config.yaml
num_attention_heads: 4
num_key_value_heads: 4
head_dim: 64
init_std_qkv: 0.025
init_std_o: 0.025
init_std_down: 0.025
warmup_steps: 200
decay_fraction: 1.0
max_seq_len: 512
train_tokens: 430100000
dataset: "wikipedia_en"
MLP neurons of a small language model. Each row is named by its layer, matrix (up: input weights) and neuron, and shows model dimensions 48-175. Each number is 500 + 50 x the weight over its row's rms, rounded and kept within 0 to 999. Numbers have three digits each.
Before each neuron's rows, "fires in" lists the words (lower case) most often at its 100 highest values on Wikipedia text that the model never trained on.

fires in: "would", "to", "can", "will", "should"
L13.up76:468541523462533541485438551514459390389481560506411487490427519563548506495415470470469471551557495452581524450482491597526532488505580478533569510572509515427478470453568549461436509550461569545554499540477541498507494480549522464582519482488448477500531501498534613519523463445502593453379602421485479460465507540592565509475461510439580499439491540453449505540506527593489551457473

fires in: "his", "her", "also", "their", "first"
L2.up647:397526545498562553469514552524575441560484516462532555501506534425418544482551540491593510493508495570558583513561558427549540388449412590421487466451585504542495439367464534509491497448528502554365495549499624492564419486478536632471450571556503540630452466524547539462511619424521433479514508492441654497516546469422498510471464441495488492445471537577526520503529485540464495485469

fires in: "a", "high", "very"
L10.up132:382510501534373564426466446528545559513483578438514407454507577506475594453474486433525458537543507541480457440483563502528454444592511541440494528477445488503461491454447486471527573498534496586509493476564438519539561459472497430544422514568497431514526565393616500554479536507505517538485478437587499525495478513487375522449452519520460450426436634472441530497637492502526510535480

fires in: "on", "in"
L11.up889:437507524484462541541496589485425466490472468510518505477514452563530462445517504420483479521504517404428494418494445508420569474465391508566555570530575495495524488495529495498488538526438502509474465513422472468528456581541585463562489451434546458496583482415543433556418485447533559416434505526606543472413592645496501438526446473540560491535467456507597440487539421531516537518450

fires in: "the"
L10.up165:526537524385451509464425486506549427564501434423440491506535559550436620501526486528527495513503524484506478489502518565575506553644520528450441522566509443559517572526528415504538482535399359515509529542434464631571404550486540527479474405522557425512521437538497436459600458464525439522472481545399567463455451544594443516459540455530437400587479479521501548510500403539490522487486

fires in: "of", "las", "la", "john"
L2.up475:453493583426531473515545525474479598504522450541520558565439563586505468507474432527493489530470440491522595502578446572520514482544434460558441588584540535514509543451485572498529470482586439541437488509419440530458512392456439485563482462540519556526480582456501444430477505545361414573532388483471516411442496481457511441449506516490472451464447526421500527539554452494523559499479

fires in: "state", "city", "university", "united", "country"
L14.up413:503420565438443487480510430538512490571535487508463526535545453500517515512534510516496473430449452491476473563592439463442562474585521486488576366473468612550508393509500576413581503426561510515478505487516466454470510385471510425522465444580478535515574421490519496555433440498635493485510560480493392511590513500521532443488447492534532558504461524476540468509519419422454449463507

fires in: "one", "a", "in", "his", "for"
L10.up757:539448541478469479514424455473448539472440461532481486513493571512594449411407490467527529585544496521485523522457502341494536508421390515562471508573565414626482514523519542603592491446443581501505544481649554448525510475445493499560483462459588527454467487558522479502541426463515464584509460594467381462502522451517544491567455431480533569572462462497500544587608488508462503455530

fires in: "on", "upon", "preceded", "due", "after"
L2.up110:414533561461470438582418638424533471503529493506506499454492431453513477479567451405571526598433503508461513468555463493487444486554495568537504620489499468438494507491507488499496600555545482404468569407453457541596498491457522522590548540471481467506552495456535463560594498470599528412533451552465515450480457490555516547507533505464482469551490514421483575497524540483490501537500

fires in: "the", "her", "his", "s"
L13.up604:543464538375513483451563516595495496534482422543495502530461561480512506579534553474507560478588468449569501519509558550510494565433544534481503529530547369555544526521504549518592495494510546497494459627522447566603518498507503547429550535541434544478551439486356451492541480413566530456478455527568402490477528552473437611522479533514460505461506541511532591546506516504382455482556

fires in: "and", "also", "some", "all"
L14.up737:483511532407599561513511418538495534554485496467420497512495406543368500440488537521552477512452553543536437513508486565502542456520465581539485429479468430561496453520499553549445434463427515541462427459547512415450486477497572511529467497548483459481484563518477504477551556415470468522435512474454530451530485470522546477486586531485558529480572446635577466417521494513483577512556

fires in: "a", "his", "more", "during", "her", "from"
L12.up604:489448492470510482527435443571517554490581474542553469537482473489570441476464492459409458505497541562521545452562450446519635486514497615450526468541526435502479428418533416536457428563458528505534520476492493532451424506568567491445451475591483397428533497533586477495503491453488431483476452506505459475498556483554595517566454471499477446487537545454540410475536429585433502526463

fires in: "both", "such", "later", "either", "like"
L2.up431:461459548468641426486517554479513469553464520525438485444527486532485505542500529509461491516408546410478499536460449546413463536449597562555550537553499432541488405471472553555492570547493384588598570463491525440472510527419488495520512621533474417451451466503468523564453402380501588497464526520428423579576486603478457529529530464561489444496585546450450488490518515525511493462526

fires in: "while", "up", "before", "when"
L2.up600:475559583439519488432568502476517492534465527446503494496464526557580596511581503524443432528559455423558464460453562432421602500497559524477519456496449607525494494532488391520542464542589589455452479608448552504460554498493452492510490531552443423524491600402369503520510458513459464507462438495433464538511490477512590557480496472417542536510495491537444540596446496578534565483536

fires in: "in", "the"
L11.up377:486467492460488549457373500539432521447565501534563532447544487480572532528562445465447521595486501494558486528563431588515532423543497535430530578487462594493488496499486503469480612518560487648519569434541529556424463450495487584547485579460549506478484474486469556512542488479507504609516479459465526457463553480454499505468482519439558589466365512422492465527655496565527488419551

fires in: "he", "career", "office", "worked", "post", "work"
L11.up629:527514598499468469429480556452473484406489428492510387511510521465468415465518532439550493549491508546372516556434461565457454530530561408469508498547545487594494523540464539441490593409483418472410574405485605468527552536483461549524418555387419514522454519510498490462463529510659536537476534473493475557466562482492539579432580563424566453450498543444532566452536409557506529491500

fires in: "most", "top", "only", "last", "first"
L2.up622:527508498477485533505549476499519544466432532529494612423495457461440481437429465558601517508500531576478410550542459539463479506582501398565435479475472461440523522597468601516491467565468482552475480479461547488564542489513481464465485512524547579540520523415483442483591459536532528581517554497410569530462532544565513591521479471580477504542477566482449522361457426466461546561400

fires in: "the", "at", "of", "on", "in"
L12.up498:494567458552532499442428501600478498561473511417471456542510535541518482532527575518442550511523565538447412460512590396461544532609499539506548600485546480453579476511565425579506395573501477505481397527505481428523559528500474573430400541488523498554478481586507446435410428438501438428479495505516505434481512528511545497450490474428571445572509501507474579393512462531420511449456

fires in: "her", "his", "s"
L11.up723:510504517508498565477548450494396461424558466513540630468494535373512489491486568615484496474605475507575552532454573508497491477433575586467539484511493483599454490501555514495521547451591524530585516545446554526497516482481601532583542556571411467468476486438580472449479473480518507446521461470420523471489559461511476543460442505528411443499554428479570445519522505521500445482446

fires in: "and", "or"
L10.up244:522530485464497509468460523546536550508436460544484537413483372399615548498468489420520489540529519515431453531497463522536425511445520513447505476531495538497584442508505517492533446533473351454554513527416504586425488491540481489566489489587467567505487525439587462517530515543411515404454556492560468489476553411494468506459530462584500435437465425519488559486452532489456474568461

fires in: "was", "is", "being", "are", "were"
L11.up12:444551417511563565548515501488506442418501524568597514469513553525506521510435481574523550527534536465541532451513558456473481460507614441507533529526510503565561530419473606562416435502524443571480550504492532473454543481522456542479480480451450541513525524506523487439426494496478408489559471354522469453489540519450549617563536493599466544629576430497473453450590589511301543437481

fires in: "in", "at", "while", "on"
L2.up876:430506538511483498595456559501494547451476552531474529479515500524502533405409505537567459548482590490538493553603519566536491462478389426536510509471480434465456619522478481565476532546431387439453496465476501435528472464488431543589500523462465496489566508463485513513491560388518484443496567635461453499504584461516516484464496541447556444573457552526543491436546428551504497461489

fires in: "at", "for", "band", "career", "tv", "college"
L2.up76:455475543434437487585473514516483530472562501536483599557504527463533585503458456427522570542580506514443527559549565501455517462397431510505530435563495541475518508586419537510485499462447497504442537601581559556518463559560445396468449526399512488515502477559588482424534566394467518483468397640457490459478546485488486522443551494385549521451523491449530488520460447567551485569521

fires in: "to", "in", "may", "adults"
L13.up348:399478501503516570409435598514620499540462519512557416517578498421421485470562544420493511530526559526533475466496549526532524504536537481528525631571420526505520426511507513518486499480381468476539507545572480459429567604453555456387515550576476528446520427574433539459545493471498501541440536504550508460423464566487557547536484509468475386387498485471526509530470407528544533497542

fires in: "with", "has", "had", "in", "only"
L12.up743:451477610503563483488500446483565449466498451467489512517472470522528504453558516506430565569421468617400509484455493550526493503501539504522487520485438454537482443526481520567499581494448574506463552481553511577496468455541469427521440522523440562515514582524453567497478530509449510563451495438447415443421551550459438550518458473511590516489456443473580520514534518396513567474460

fires in: "his", "their", "its", "ministry"
L14.up746:476557493498501553504473476541403473616545438475460485581448554510460496529579487475467435524585474645501550549499595458582525454461481575463529529498436579497498546560542440552485551629491471497542466534526527525434438491459595561463430523472429498468570507517497523539531528466476485554538495483578521456432405485521538558542547502494543464503547470449467483509480390556526447575542

fires in: "as", "of", "the", "first"
L12.up236:476557429548481527453604463573480569541503477514520505529486475470443469423432570380557542545515449509539466553537515527437526455509418575488560431562460486500440454505502511444483511487508357529507531533405520473529501498488512335532513477476462469588572434506460377491489468490544531523438482517531616527531496525485567531530525527537385428620531487451501418573450472546472485524452

fires in: "to", "that", "they", "who"
L13.up387:429474479421459486464544554510553514542462437469477455531519481427535439473607537429515499483545450529522470398500479514422511463594494578549476443539450543469464585479455516469556475533552542598453482519500477431462601532544481515484402480499505522434574514496354582482576437464479478523388579479482429493575545491518553557503523505545634557495518447513533596458584529514577457573504

fires in: "at", "until", "before", "after", "but"
L11.up633:493504481487483434555425507463645620547466439538546428452497543466510514511416516492496549470553469411506501482492464407504537519464477430555548521594598416491526451426542486555438592469468474548507561550467540521576524519556460461514500566432640492496522442566431487466533509455510540552542510516451427491442572516557600512524536424444497431520560494530510494546494524531535520577479

fires in: "first", "second", "third"
L12.up269:509480538514477451542403471505479526479530461546465485515566541457567471517515543425521520527551416429537468455611520456528571514559516559501491525581451571473519540532470540505469515433498499452466471471409477486509594498496495452429468541514563433471458460576469501447436519493555587462450476508530417434534552451525566509512475561386587598421505550564547554414601460468493512400487

fires in: "was"
L11.up890:527517508469519454418504535582612536438409458489481485452500516494454576438464581456525592587473484525508464456440472490476535466511512456427521546470526520539366495481498544565435448432416483567441474515591522364478479483447467452507536522513467478520465463473514621596588546537496517526475411595531416541503575475493439570421525516552560488505613439430509455541563572467593486536541

fires in: "is", "be", "was", "are"
L12.up385:513485521453483581532433477529491518490508499586471501470425567454443519440380648500461520482518552463547546477492384521459458438480509496494507507503442467532541564601579624544466502468444492533517488493474501510603476444495436544562416469393513494419538464462515499492537487440440562481427407479458431497543435535585572501530570589527585607536469510490470417431475514491418491494603

fires in: "medal", "division", "award", "vertex", "position", "office"
L2.up255:471576476520432565504431595486529510545508483503556579558524508566509458495486460458474541551469515572526461532472431423496471474477441598511508553474610477481587534528560591515434482498501530510497470464454490584406520484551493482434551418487511451492471503548574523504549357425569481466581515590463528541512526471543578428535483474566522443507493494507484491469404498558422455498387

fires in: "from", "with", "of", "for", "to", "as"
L13.up514:577471529528597481538518431482461419498504521478562475487466513555537462350392558558527602698489507445486465465409564534479542487516527548506499458487522470528495521449429515462518499539520522444587561516450498443471544487568478508498400418607501533605498430532422545589441499469486538565494520430446394545498495479480381583532498591475523514531481492487528490505517563457458498552447

fires in: "not", "a", "votes", "as"
L2.up15:538490509495525503544389574467513551477555500611492485486394490451624448478484450530474536460449446462510408453502564481549498492522463462472503559580472436466582428522506489526466485507524542495466576511475461440492479568506523425451573521426549592498448525569417541514471451476571429550510551472423488533421490446433445530460530534563510513514486494493493472506481462487555581463420

fires in: "the", "s", "a"
L11.up490:452572616469516485526526500451511474557484451490507561400431473576449447522504494546413484573546449475456529406580552452496465553516552440492494483472500586490465554508491388518468478544511418497527514567493556455552513447443476586452548462516424479472547525602517518545485472498560542523576565522541487416483451478464517453497429493478489452584538472528582496519507485570500457419444

fires in: "and", "with", "votes", "party", "while"
L2.up197:543550608536598479508448573489487453542432510537418493436466507419504527456519398451496484541561694467512503616541372556506559428529529537540483532485460491472430457493484435483544529522549513472551525510406522596378549445466532529456582508548475518489440450496479485495492408420462470462469449544558473522389526539530406569455470613522513402465501498480523521507502511485409525478508

fires in: "to", "would"
L11.up483:476489509527523472456388551473468429502501521512486461553454492409512444479459533460485507510360522432492496479480525510524517484405538558492488487551471484418539528459473457410490476552507511506428567449542460466492575406534555488564468445516486495442610435505417549606629381493468468484414578467591519449439543554444497447540590488510483546481502524580464564485533579528478577512509

fires in: "or", "and", "another"
L10.up32:549463555583531659510518501563495513485447507469542486516451467479538477570503446541460420460591475446493432490509472532495532430462443415439465458495537562510480475426478582497434475452462488487572561579518521415488518502540569485448497479498490545482645487507468468530459477543454461527590579472487473518584527511459491486550543500540513437430524563413565500574549495545527513405508

fires in: "since", "before", "until", "but", "or"
L2.up156:557611531531509562454465566485538494499444488436491546457514431590568557534546440489500477484530431499466480506459472480486482548463513491574390516465437458472486599443453478477509613504415414548404543525401600484495513625504543527506540472503521524497446618461516540520466537426445563534535459461367471512462561581546527446462502479510346470530530496365498547480557514582498475478434

fires in: "between", "before", "until", "while", "production", "when"
L2.up204:420525502391498452462443453542555514458432589565533450523446465469389456560526586559430431454611543462568417479448510520526566479499491431576567486473593485488534452586432531483532508507573496554471421505465501549537448460496420467524527540495410490543480423477489482528494451507503496536404522534379471482458556523473530461544616540487555529530428563576607474512499560544479527566529

fires in: "him", "be", "her", "been", "them"
L2.up158:566440534432498514452631449540576555418514471510438502519427550499527486433486470473561544561538380535492486470571574472563466531428501546520545573565580512498542535530450552507528455539442500554474567432470443410487447525436441479573574510531553452421472493503525420489618432520504417485556486444533466448547501480515578482576451510504532510519498402542485524511648513478473516395455

fires in: "from"
L2.up290:532435493605491589548453545509547403586584523403470509430439510611489494466457412419463394564512555528583470419538522505437461546580505498461504492455585459488476484519509521471541522471422488486478541510493547593498482481618521476486497499565554520585562546555505528464439408513435449469424545446468559540435537456458391438623561515446593407592529444502476435517443478460419510414437

fires in: "after", "before", "while", "began"
L13.up826:561510553561519473432428473479518531594497529579455504479463499472472520444458551563448562469464514473439563531480580550503583488471543496549549447597551502534525426464525413525418529420494405465513538483445478472484537455553509389456447628429572381426569446441459439577436506516508393535499500469479514502599435549491557451517489512545464459484542493469478449503594535499524505423511

fires in: "to", "he"
L11.up706:412495487478508510511399576509501494472484384498500485457416483435494507525643469509460457549490621525515472523469531585451504560613528537526556543551503537512466595571439548497545345483424502543492555511442552441527406465678604471483489473454587602504501524503500489500427447523558481523458516524569514480541534436475541473478571524509604542509455505502602501514458438458544555445476

fires in: "a"
L13.up690:414569505463440505364481472550530518555527442489506454524392529513445398475553434499464508466498527443441549523573512576597605499622563516480495426565537533575564466463473440585528504453403493631503493530544521570472447494458493415509397526531518462614533572517548550471549441440490542520460457559537480491443387504419448582490545499602535498484471673469602519492416527470498512458457

fires in: "of", "teams"
L10.up634:591555455496399511491504641573491495495537405504540503453520583494384509562497588440480393610500479552627464506488417528545535564500499468463540544566482488449555528515460505543477620518444461551499495476440496561441487408495539532540603500463525566436503495516490534545456567411584519506436440472570494508514549516463448526440425471491485497549423484484535480530494492493471585476447

fires in: "called", "make", "hold", "declared", "issued"
L2.up4:523486533476436494509483461412463439509506469431512607560552405438476430496523433495424411456529500405485517454574506499440548578419500552535519455518505484478564486462534531535509454519537489495472590468485518486520485484546569515510619472454539424543540457488460490616482537458487491539491489442412544508518535538440355535414544501597505486538479428562554562463483583410569543414428

fires in: "such", "same", "awards", "later", "votes", "next"
L2.up373:464481571542502485613525635504483514490522481456409484493477517518551471513534477569437517494505533449537447471479507461493459573499551513506458533478578520469496454498593559572514528428491571439545507439536508417504544482551517449569474557524479487518492482523520413515438493512573438453497541411539618569526487541574492512496483418574483500565551411492419431451487381494444569533436

fires in: "for", "championship"
L2.up555:512471553467468506471574477411444569490489539482460476527576451533522459566516486404503487501500450628456493509621485624604480378616540619482468561556435552518585449467482492520571593542510586499514506502499436543546593541520497467476510465466493442441600561441552490518511537360502523494527478493450493527423417393592483505470524543517491493504476482479428519556510538576478487591521

fires in: "to", "would", "should", "o", "will"
L12.up656:487483485562466486524495496463426605546542484459496382653542536478456497507514466460425536511474411477541438458508510570500546556428457561561444448501480467396537615469462448481513503545483470484500476469552591444456554464494559483517432431579429508551434550524456564518519517451486492490459501506472615508425489420600508498480532534586570480566507407485504527591449503555512547552482

fires in: "to", "has", "have", "had", "can"
L14.up805:409506421581530531413499480422638513501443459487514515558491456452561525503460554460533533548469364529531462501499487471412517448473595404482495438509554521497549504470393546536448457434511463490527490440439438530459472434487580426518442497507648569453523504483485536490502540529429447506432515555524432553493515513519451432535530498476565544510538529547547453532591500503566625434475

fires in: "first", "most", "largest", "only", "highest", "greatest"
L2.up979:524554520564532548449486590406465481522472488569511465496557472591430522528496386550516544533508528595577456545532386522483428491413517457459417517452634406463513465601509577528542538439414406533499451568440513536560487623494470474534399537517534539523574493520629451483504477565494414501547534529429443501443474523587526440523614471523466518499527519474501498439564486450400518488438

fires in: "also", "general", "example", "contrast", "mentioned"
L2.up38:429479602483472414506464511562481521556482548457523494532379490459503550485463506508550433555497415474509492510508439465485489449539427485480465482523372472523552501539487404528524469583482549473524476519476501516510447504563493604512534522515529519526643471515544472529548464450569583496563619508605534454480542514527396535580466523428537461575508570489489471488533532415473489546451

fires in: "be", "not", "behaviour"
L2.up798:507396527451529513589474478470551486492553522463570398542507447507485486519497452482593505461481523530523486482468583526524461541506485504495627478546450546451444518434569519518478497512481453674463547430612486419448509522549531585528524512519468501539460548567487515491485414565466553456477351458538508563506582488389524468518520380544495515538510444558451509560549597482554538444506

fires in: "he", "she", "next"
L15.up550:393455517479456590643528461517472439512483487469441493532446545474515557486499420450529524572535490517455439537474530548495550510550523472459475525584543475480509366524579552532542522561500661539571530581452527516509443596445444478500442575516500408566478480551436492374544497546539472472535520550483474509455489504392532430473430444496546481429599486534536505489590479493542571521482

fires in: "his", "s", "an", "her", "first", "final"
L10.up529:576561481499507496480483441444419525483502500546523553504458482594563479574456492471528489491588498483480579526542512545545464495481489534465439478537489483520510526588508513494508479562501464558553470545490495527490464404453530520467568440454531493413393561559455441495525523554509472468616492510387481559538462446581520520472425536510484501473502453465594497479532424561439517528461

fires in: "was", "is", "often", "sometimes", "later", "also"
L11.up994:475646498443451575478545542494511511465441455579532494491418373432546459498525482514509521526616516491459462468446416459468495435508456500508472459538522551600501449483475525471444409484405483520463420548439494470568547529596491566541447526507606466558556547492519498490491538500501536537505468476474468484579493522443479510559540501531554506492588527400422472480515556406453564431555

fires in: "as", "by"
L2.up586:429605411481489472480489461613560551473586490506519497453477529529485477490523403497507446517530423519519459503498541529550489568457529450492525483523427417553515558512429455584480539548413586498488564486501508552514440552514505524500479496474543467485536534337494487532523487497465482406530574388415412426403614541597474577473526497550482482461473604493538533508524494407420506549386

fires in: "of", "a", "in", "to", "for", "under"
L13.up195:485560497495593470551512583523494559429459483556489520578544491533456529540518473401546553487461565530476486463549578490557478528455572518553458495556516494466479515528442503421475548512486567460464457478395517518538500520545497463452459550441555457514493483471445458529429580481441467563487491451429563499464472395532476537556420580634505451411430473444482561504505477464503540418571